python train.py --num_attention_heads=6 --norm_place="pre" --positions="rope" --warmup_steps=200 --final_lr_fraction=0.0
MLP neurons of a small language model. Each row is named by its layer, matrix (up: input weights) and neuron, and shows model dimensions 48-239. Each number is 500 + 40 x the weight over its row's rms, rounded and kept within 0 to 999. Numbers have three digits each.
Before each neuron's rows, "fires on" lists the tokens most often at its 100 highest values on Wikipedia text that the model never trained on; "fires after" lists the tokens most often just before its 100 highest values on Wikipedia text that the model never trained on.

fires on: " first", "t", " only", " last", "th"
fires after: " the", " The", ",", "'"
L3.up717:535518516557529527464542576515547431467534475436465543561506529493553461434477495441492466439520575483514546508474488555508518530457461515493434444453452522430450485465504522464562513543454575456452501464475532510501458509478501502554497429494518450496584526475417516532510553498551431534511541523476434546478459539568513499508572488489469559553543485383544476480491510454472465524481594545486451513482487517475453477539521490481486508465470514612484532456538537435529537563461503567462533520461468520495526438536487428523593459456526526549525487521455430542476491474503473489

fires on: " first", " second", "9", " third", " most"
fires after: " the", " The", "1", "2"
L3.up186:498466489435504530478627530480529510475396518455465502522550546522517496529487503445510482465533579479473557434505603494529471523476478549527544552429535493549407429528520532563443547494468564501477514509436509497468494440535551455490515526472546438504414465441446544462493544541506491498460545513458539485480509575484458483420538515528529509453541521470477527627518435510457520496520552526563417529574521520499477429454501481503465476496539552540525536499453486510477485450506583556505478532486504582480577522475506540458480513517487467489472460559478447429552441527460519461

fires on: " =", "\n", " =="
fires after: " =", ")"
L3.up621:517493520535494501473411561577518501480515509543457512550487548612493487501507535451450499530526551484577484421541513573511497487442434526491502475492528492496473466482474526527528496537449490474474482564505543508457512508521481436517496500501529554477428454506457467514511525515541478494482519468476513426516484508522566462482497543545511471438510476500411510478479537472469508543428533561566525510478477508468509505535541520591559444524559432512521496529429447558452458467503415534447398531492486500529482505519489539524512544477547509495522522425511420565450560503473543503

fires on: " =", ".", "ru", "e", ")", "W"
fires after: " St", ")", "°", "st", "S"
L3.up18:477499494595492458442490527451564445509504439445485529507560513537437478494476544505484485484557553506453570513528523572412518514462522525546451433542469535528465375492453453525457526520454427513501504484511501511440528506463553463512512484490500526468466435540482496459509541549483564525485452513516540533473513468554596518454484424511522515507454502505456493479487468413460530563581572441451480462472536475500499526477450454495533570498548541504531509475528543477521534529459498500517423402498507537463509424549475539446560521464523561523544492535552494537553547546533497483

fires on: "1", "3", "4", "2", "min"
fires after: " ", "1"
L3.up34:483579578500514546528458473452432464465474473543532519490569495475475519416549461460510502531512555387503530515526461496534474512473446447536511466469529600480513469513456517434515490447495553609512553463442570449472469444510438542491522453483554441465478502512508510542467521487522549460522518484522475502515563464447527534479561526494560476494538524564556503514474521503584484464487475561510529499521517521433571479486421513408489499511492517524441485439512451535474434523503531519481497476474455535456458531556463473600563534565479490491488585513535494450499480509544543496

fires on: "0", "-"
fires after: " "
L3.up528:440627514488438531490516522501539521481497539496422555524532494479484509443565511552518537501518511514486465469486526562569542513467544546462465520538480549494556446448522487416471462483456412539463448515516490476489516476522457505519483489527510448549552519541500474484480535592495471445470487528525483540388507450475477457498518492534402474538497470444525480472486549521544536490453551510592562466493528459514468472521450489539514426456554437426443489602531522515458548506584561436504487520525624487541487478512498524438487473495467502444451549444495495487593573557445521538

fires on: " ", "y", "-", " In"
fires after: " In", "In", " in", "s", " I", "S"
L3.up68:480529535490508501525511511486512515449514357525455565544497517429480441504546457501423437493516535495476455493463563498484520519516540473559509504517468532510496463519549487518474504489504450448570438506479491504522514507558555536520498568401514540485524414455454511515579489492519477535485519476454532499574575484544496481555508480450470547532481486430507554588546506486523547427477490599533562422516474472497531491531508474477478483537503463531484471507462440501490475493452504533434415485513492458493523535440500471422451515471485533494455468494479539517535496455485507544

fires on: " ", "2", "0"
fires after: ",", " ", "2", " ISBN", "\n"
L3.up15:466442473488530459540618501442496523480394557461520502522534512499537459500510533548536519460572494482521465496495563461577504480493466535488493506532479446483607481566444467458508463471597453499485473446487503519530438492507487509517526588522462523551530470467513521487498513459528482473547536524474587505561460573514446476509533516473500510524547442415431549567461453500471532495535488522461581515509505502523462439438451475500524473523498529493515483525533441590506500469416524512580497474438487506477525577439531512521515539471529553543467520482497507541469505493501520540

fires on: "0", " the", ",", "1"
fires after: "0", ",", "1", " ", "2"
L3.up260:485526553469511515521511501441480441542552567563575482503493583449477535463522544514517510540510511456471523537493544464490536467434491508590514507542449518476478550442584513481525468552492439501465516473485570488514443503534452460503497525549516458468516535436509497512512477550451515566463538540504412511450464526528506574506507428494533540533514465540543517430500457481383493552533463554468515519508503467554454387458400476530541488459507482503532457474589545426545432538520566488467521475534503500553527430471526515473478528443484505511504545498519522511463521543532512539

fires on: " ", "0"
fires after: " the", " a", "2"
L3.up334:530508470497556488506594556492427502447399494418561466560520461474472526503505447420478496453505492472535524500498556505560473459522427497482529486449513536521580495544505497484524481468556462552576463484498502528481510488472521510460540468467479513501480482531405490477490437517520469551523500514522470440448530560518619520485496510499511522547473494475554490540468502398471473521479489480564570547488400470503520548439499478537453449488495521516554552504519456449511572566412481525516524540601376508461501551506508496579516543493551512549539473531447418461458533521450498477

fires on: "7", "0", "1", "4", "5", "6"
fires after: "7", "2", "8", "6", "5", "1"
L3.up653:551523400482461540478460552539490406412527505558482490452528507511484493511547497520449475525521483470452532575532487461499466518528498497520462487503552552602521462493553488437482498507548433531515485439419529478455544449481584515408484512479506523501494478453455489498510487443521550492511539457528467540438407519523497479535482534531472467473544507491444513512501452440508471474586565541498470515519520419474472482547582554524480473490501510440475488537457554579494476496494563470553484506486480538558536508482553567466433518544469471499478497464479521553541526500475546532

fires on: " ", "9", " (", ")", "1"
fires after: "born", "1", " born", " "
L3.up519:482508470477518487473495592541484489517450505472428507563491577514520522474476652499471548419536551573518478492580481486525449440498517483525436514507466511482531510501534458498475575517495478517476528515586487453554477452467436575535513469512499435515523503480489539434506546466478473452506609456501473469506524435511518513496502540501416477507561507477487525503579544461527459453492568492517510433437510496574501570506532438531436438487500472442470502477530551542515516565480500501508477491472493531438540437508536531436549479472462500461498468551546497486528457548515526501

fires on: " ", "-", "|", " of", " and"
fires after: "\n", "|", "==", "-", " Department"
L3.up623:597511439473463498474560535535509476498480508491502468460518538507463519524510465474571518490512509455552506534511443469460499531498492408543424508462465451467508501513491460591516480608500482437544535565519403603514544534487529522443485507478532483525559557471481436517536529535493443506542554529523539576460493488440421459503462507403505467528508479546531419500525473579529496482470536540512487471506533489486523527513528413492484521585523426532572505522509500435553517521452498467538421390509585497485544425511495475506449459509462496418497479555478488499509476563536530487

fires on: " |", ".", "′", "9", " ", ";"
fires after: "1", "0", "2", "3", "8"
L3.up362:555526430498479462499496498401571526482533465529516519501576557522487429519500508449424426486488470523554531457550554535425552553507488493487509498472465529475533482503510436574470532468446527443482523481424485515463455546514512470507434548483534423555438526529430516457520480513458451500442546451533450534481621548470518429514514477513432563527494531551473557494555501552513451497530481523509457517473454402498509486511525521472467456479457535538525452502518534571465536496447550480462499495462494484493491510523579483584484459506492475484510507508509448532588572495564554521

fires on: ")", "4", "7", "5", "6", "1"
fires after: "9", "8", "s", "0"
L3.up252:473503543569534501460617458507522476501528455574487545532485490482504475545483518502498441506567469469524475482501484455462449497535474549489527481540577573508542439539470475491494552565515544514459553481478498510568528519452514486524521430412555552507462441496481469501458506524472434561520507561514547533523540496429427511537468503507348481509461541502493493474512498529508525476511463557466500484459538468504449466431492475473523492517428494476512512477519519477504420553452408452526558462475562450463504533552535511405494509484488529392485533505484420530540500562417522444

fires on: "\n", " ", "2"
fires after: " |", " "
L3.up784:503434475526506502468480487503485529561443499507477520562503495452428549474490500492452514487542522459504519402416554546424541481503434588521523483524522460503550511509507463530485474516461488517505539486504486512476469508504503370493462556450544461574541544516451506456498588444522545561504573574471477482449563526460449477520507500450518406491464438517380491455452504542571500508525520511498480516460535495553568583538527506443537507489512539545559443544514497512524530476437544520527451491530585543472491528508507444516491522454488549472493549485517509479505510502603560434

fires on: "0", "in", "east", " Middle", " Central"
fires after: "2", " South", " the"
L3.up243:508472524513506522508505543499518465480532554513510478470550516453497476483535483468493568492462485493501476468549509514550486502568474561523530488481513551500507467444548500481523566419581482567510539471484453492482491558488453537512468488487540557531540465509536543555504554530557491530465525521457532507539433485485427505538506410571496569506498494505457471468492516431548499494519517459562451510431521482472521493499526488416500471494482452527497536545545480529544562517458413474504548488524529520400529544513498447473395555474562442527558487522532454517521516508583445496

fires on: " ", "1", " United", "2"
fires after: ",", " "
L3.up861:512578589483527566456472533551562468459538517479495546515535556504521417471565580538411513426524431528531545512466550490549511497541458523481513485526467562412521480526467447476451498488537485499501464483577498526423556525507528482554514535502491444478511518447494594548489535518497545471502507520509544527550487513544436423517433488537533506497525568465560406458432521471468548538503463450549483453461513551491518454485474500463543466551602525470494515450496467527543514544437482527550597494499521556481463517532514457517502525455512576492501461526488539555516527433520496514

fires on: " ", " |", "6"
fires after: ".", "aged", "age", " |", " "
L3.up741:568535450542545494523469486534515542553474479482549518473564537495521508477570511498507417483550486537480473494482466476553508503598493517547462557476566528565519541512431396479576487497462539500532579543508492505499453469500516501507569501521495515459506556519472486546535464587558471469502508493508454496502442510521526447434487492480480462519482440443532538448472571545488526534530512501484470439548470514535467494479442524517457522502487464495514448517479499602459427526523484540536525477549489517465559511452508488527421504452455529517533395480501451464493510511522518470

fires on: "0", "4", "3", "1", "8", "5"
fires after: "1", "2", "0", "9", "4", "5"
L3.up306:584482414471498533458495482550555498485555438511496490500592560455479512523536510527540500560592463494526545515492493512488496545525434541540530497514473576555498486530466430440558504455582471529522508548512518538447506504481528497481502532543465561540530487585424483492503519527526518522432489445447490504471458556500411453511408511537508472446536521502504478459535421471483496545411462540404528551552465423528527481505455485524517512463465446501493501536447512490456480480477484513564552510480476526551512532446460551473613495499453457462534539535423422491483491458562500526

fires on: " ", " in", " the", "pa", " to"
fires after: " to", " can", " had", " the", " re", " not"
L3.up298:512357481476506490531521524480508496516496476486435478525551511467480447532478486476450506511488454516552523547453508503534477457524505505486466519452524547558488472462562525495526466487507506467492489487447485398479524427481500510494609474512494459508518524483518452501529529511451526518502575577568512490486496527488568531512508522511537469494486558472554476489518589497508498416464447528598528492517532438557482521486469506572469484400490452547469486560484513538540558630499537489493419515541470495483479481534442504570492533509511556574473506533426502536491507570503522470

fires on: "2", "1", "3", "0"
fires after: " ", "°", "9", "8"
L3.up474:495533473442501557585511581485527494533472484449508525545578507479459534498465515473550462504532444438465509449499486509532473560538462479480487520516534462451553484430504515483462457441552439550519524474532485514446511465604524466528461521509448524490514458528501501515501519536580561434487519530505509548502543548488469540489371610520475529490541473449457471493525513431493447544433481533526535477580489433466583522514527477492530518527494557471434490493562489508540488527464526469558469568436533497472453415456551505503506544574455495527516481536583475466524511483406517540

fires on: "\n", "ly"
fires after: " |", "---|---|---|---|"
L3.up415:457483462444517523590537518464595515470493500504522504538516456503520500495456562571482507511455549532471503487510503560493543516444506492477568472468464536505510518433484384466481460499471477459503481459520498533462496459558562435562579479509491534518526435498465536505481520513568544488442484489528541458521500510508466480513536497477534400460491486492526537511538481425539489474501577552495510520581509549538487453516505490456445453517515495461424458600493564457520437507481559493530547504529562474553592471512471479523562496467475461429441485521451417519529465504508570502

fires on: " as", " one", "0", " who"
fires after: ",", "2", "-", " was", "."
L3.up153:492494450529476482403527597566507469465492508529557449522492491513493504474507521533558473451532483482522467445422456490468517486528477504512451446505442556446504468503445513511484489492536460505531564427433493467509509508534502504489536505445465528473503539458488465518440455540527450490580575518503523513517554504489460582484616430459487497509471530481396540519475495484506472460551470530542485441478510511440522454463469466494497494453540527505485417523556464545502470529533451540461482528527467445583439554580552462502514482460590483555510488542505536465442535525446530518

fires on: "0", " ", "ar", "mon", "al"
fires after: "2", ",", " ("
L3.up472:513467534454451500466510488456560532510487497528550514575548517513507452472609515532518548467513534553502477523456439449525487462518436554423416421499493485443514504522467438507425480488421489532525467559505464465501457472579570499464580525533424505449489494440491528542517458537555434431514484485473461396483447539468460493531477480497509554512521530495511528466519519477455566548509508567515515501528468494485521520570519594485441444536523478519526545485490488491605469548546482525539484510547498435521430572480471460563551459489480487503575491481477420548607450437485474531

fires on: " ", " Year"
fires after: " |", "|", ";", "-"
L3.up810:498513496468471514488460472435508468513463541615470449551521494549475479467527493506494505469455549464456502537434519501472407451443512440512476534570549476458498496487478557483451446519480544477602530544475508504507466547443515508498503537511417459471501538471585530463578532473495516443561502502525457442409481531494447524562601469467584516529528489516482497480521501497457498532531461535538461454553519519577497518509459569491554436488535517430507561551542482535503450514480470487454433471409470505504487511466481532490556520446452504530539483525380534449473511468531532456

fires on: "0", "s", " of"
fires after: "2", " in", " In"
L3.up493:485480428476486511451531527588506550503497514514489573489502480509536448435517489470521457501556531478529473562512531547515517493485487549581461522476488516503498463510480442552547425559534503523512545475521578537569501511525482464455479467516534533469525471476426570523452433452545521478477497476501550430534484524441498468470445529548515523512562483512413512524460447518504423455426525504592558480562496538467516487533567453501476513512517445446481544502482410514510541531417478525545535522517441441504431523526516523452479480522557593498437445432446567557514481560594489506

fires on: "\n", " and"
fires after: " |", "---|---|---|---|", ","
L3.up862:571575482479531604505505513499515463503530570540450523545460483590495498484519413557488540380486540498477583522509520546440549417504508541528508495531575512473541494517521444461479481512449551568467527523482438452484511462481416443476443470451452495479494520537472529548501486494513582490454540460525516470418524438487499536478486423490506532444499479594514460557518477560520526515466475470519498523498548495541553445554462493452522520530507497515539537501509468485521525434507487441619430476536528533469472467468481501524524542540513545435538501511538439523495523548538458510

fires on: " —", "0", " U", " States", " Soviet"
fires after: " ", " the", " |", " United"
L3.up3:495527481478452496530492466483484571497448472504532537559506475468448499542530474483539524552454602507512510502468565495519513530511503482499496488475559469588515451422480520480469524531412456477525375434558440469514537496547505542524552463485486481491504517530453507532462503560531517485477491438561579466432452517463510521474516522517480555449512528474548497467550564498540529512444499522503571497513534436472472484557407537474525539492525542534517405529548522496598499514446580505504519490465496507549402519512496436499563526437606516471475472561470450462495491416523524562

fires on: "2", " ", "–", "3"
fires after: " ", " |", " (", "–"
L3.up7:550503537502500524484500495503549519462531514433477505542487496462519486488505489505494480506491537492497459537450579576471577445436484483490459437445564475466499435524533514534520522474590469567510552449552512505503564543541487471483462495533488454517521500526409480486469496480511466415523460459449494507475551455453479520474432465525497469536532411479561448476536524494489488529440480564504462496497430518480482471524517527499593426512513520539553478551468536447453519565541519544542511492547491465450434510469501478442508464507513507518501522465512528497517492539539450481

fires on: "0", " ", " they"
fires after: "2", " the", ","
L3.up668:485466529483487482480571462521522483491452543513593492543491544487517555511482409531621489504476541529514500517461526477549510469485528502505426544545538472493548534444448484455472489493484534533569538502456443514414511526490598510540560595472517483552464524503491531468516499479586462492527553436508522467441481481531505472487494457507434546542542490387567536515501462508453496422514455561496533491532506409500465504458508548542533493483566387477476520539459411430530536513443538525477528488495475465526488519526475475535491491489515502513521511486421503419467484552553422493

fires on: "\n", "===", "==", " ===", " =="
fires after: ".", "s", ")"
L3.up531:524466483522498538527435499520514535537505519465506512479608529494505417459499554462493420512540519502490433497573469520527511511488457506492545529463497506449531470436489475524619474421490538544493488585477454511481456590536501474538534512553506609497488486531426523515519522572515518528539484470560472476508518407411494431511460428465477524409473483510451520469506478536528464469491443519575485503579486515485498502546517528530519480486524536528438458499529490548494527420494477473460431474466505521536473517420480445532490466475481519519462500513476453467543531461472465407

fires on: " ", ",", "um"
fires after: " |", "p", ";", ".", "at"
L3.up814:495473501524501504498475569489493470537473480466513515457459518467506452550463542490504438396506478488549566513534517482487563416524490570517489573471388560521507549435479547521477424485520543450477552511549542581484502541426534523546497546517491563537381487570527421521510448430551429504486472507508532516523554531493455466492525523505444457533468485463453552517501549519487463478593451492503583448484531445516484521546487530573511446447546467484512573460476456539484518519521494469501487482514518527516495553514545507483511515533505503422416474490522475539499503538548492522

fires on: "\n", "-", "6"
fires after: "\n", "4", "2", "5"
L3.up51:519485513525517488506534489475510489485506512480485526530527525473566489450494473543484493452486510496467547510488514488478460570547494499472516508517488480501497489520472383472435505484526444474588469461567483534489528517501463454500517578582402523466511484559458544431583494533533544518543518573485524514452496454502469529533443454475502402524525525523526556537536431492441526527518544463511522438490451456505452475517491428512468532563505507530537512450527528495564467446507469503563502463525537498482519460580494531511514505505507552470554481476489490501556566496558450518

fires on: ":", "2", "′", "°"
fires after: "0", "2", "3", "7", "4"
L3.up177:523509502486477480459536472523434497489438417545480540461535500458423411402529523502411465477463522458506502471461534511469394519496438405469513509558481552482509498544486416534555516542469444546529459512421594481472452524497475500509524493534496519508509529456459485545563472506518493527491548459531556449578503510510396473494491520499500533616480555604593529529468488548499445523573554496567556467491499497503536472528429520517501515499482561534511461504463489479556513506468484491487525490535498530516506464537498541464566509463469533478547498523493465524525576540555459473

fires on: "°", " |", ":", "d", "″", "′"
fires after: "4", "8", " Pa", "6", "7"
L3.up648:480520417538492503549507515397553514478539525569536482555469472462549460497573486539464469544497478466479578526457517487477474495472518548366505488552476462454572478515492493463427500501462496476470459495476529526460448537520419449524477537536512547528504488454453515543531460483574522482566561505559485533621478528487443509544483485555485548529414532516515544573443490534516507486502497499482492505532544487434513480493430461505499466413416529519491474503462462538472558457511470523470497518514492538472568456496524504458580464462480479511542452487506473498491500456521512448

fires on: "8", "7", " her", "6", "3", ","
fires after: "5", "7", "6", "9", "8", " "
L3.up134:566508490481475509457476592483556460445554477485511507512527495495470423534487484513470454512554457484491534519515523472476513465519447554445457568477470494556556479530464523480474596547520469478460548512543499425487575473503513449531442528491548506524449488413471537497469507398492553534465516437501495518626560569578461506502470409516443436553431492468516521484510511471522475510487481490455534533525487481555585512506547482501507478560543479497474508497437484501440450516487519532532512480479524456486433491463469537560495501492453514382541538534504516482411535484519471521

fires on: "2", "1", "5", "7"
fires after: " ", "1", "2", " Al"
L3.up102:474467497510443510445601476447546455474568452439476456465499451501468542473515535403528442557568601499447514536527497521516483524501582555493496478470515515493480509453511564431473490476394503538450540457483441495499433512477492564517504614474475533538488548447454537523530503533536579509491525475509555495470493503513532502537422599443495512508547554459480499477468511436538490567553436555455503466559507528531561511534494508465479498480478532519517501482458497519535405532475425482538459507521517487409452508468536448459477511468538524467490480524544499493493521530470504556

fires on: "1", "2", "9", "0", "5"
fires after: "0", "9", "°"
L3.up812:482561521499521543503521560491513545543537479581517485456564498459503482585479498516531517518566488473524492503492468462508449486479451527543561486470533478517450511442459471468504439568502494516560542459459416503438517457501463464545491516453505495572438463473415451524523513460528468498503451436494554551471513491459481516564469536551553445532529534599541545495493497489557441484510572526505573465531500542421535422466440421471402551550566445505443561482537469482496499461504499451459541526539489440576483476514471563408509491490479484506586472527487468522537484527466505516

fires on: "2", "+", "4", "0"
fires after: "–", "0", "′", " ", " UTC"
L3.up166:419530499513502563506480551558465493551532573443472539474549546459428494462522541494514509540519469520526479517440521543509408436495464535470493516515546510540485473408527492494514527506505451517467434531490461421539440528487530470439523438508539562485542482527503475456551543546554548466504509461527530385520574549485464496519493574532475476524559524539520540566605484493472502481498550492455454463475569482451499506505464517519525534539480488534561457477490554505486478495462579518537508441521517461502426518398568471472512529570510530448531505545525500485525579461524566540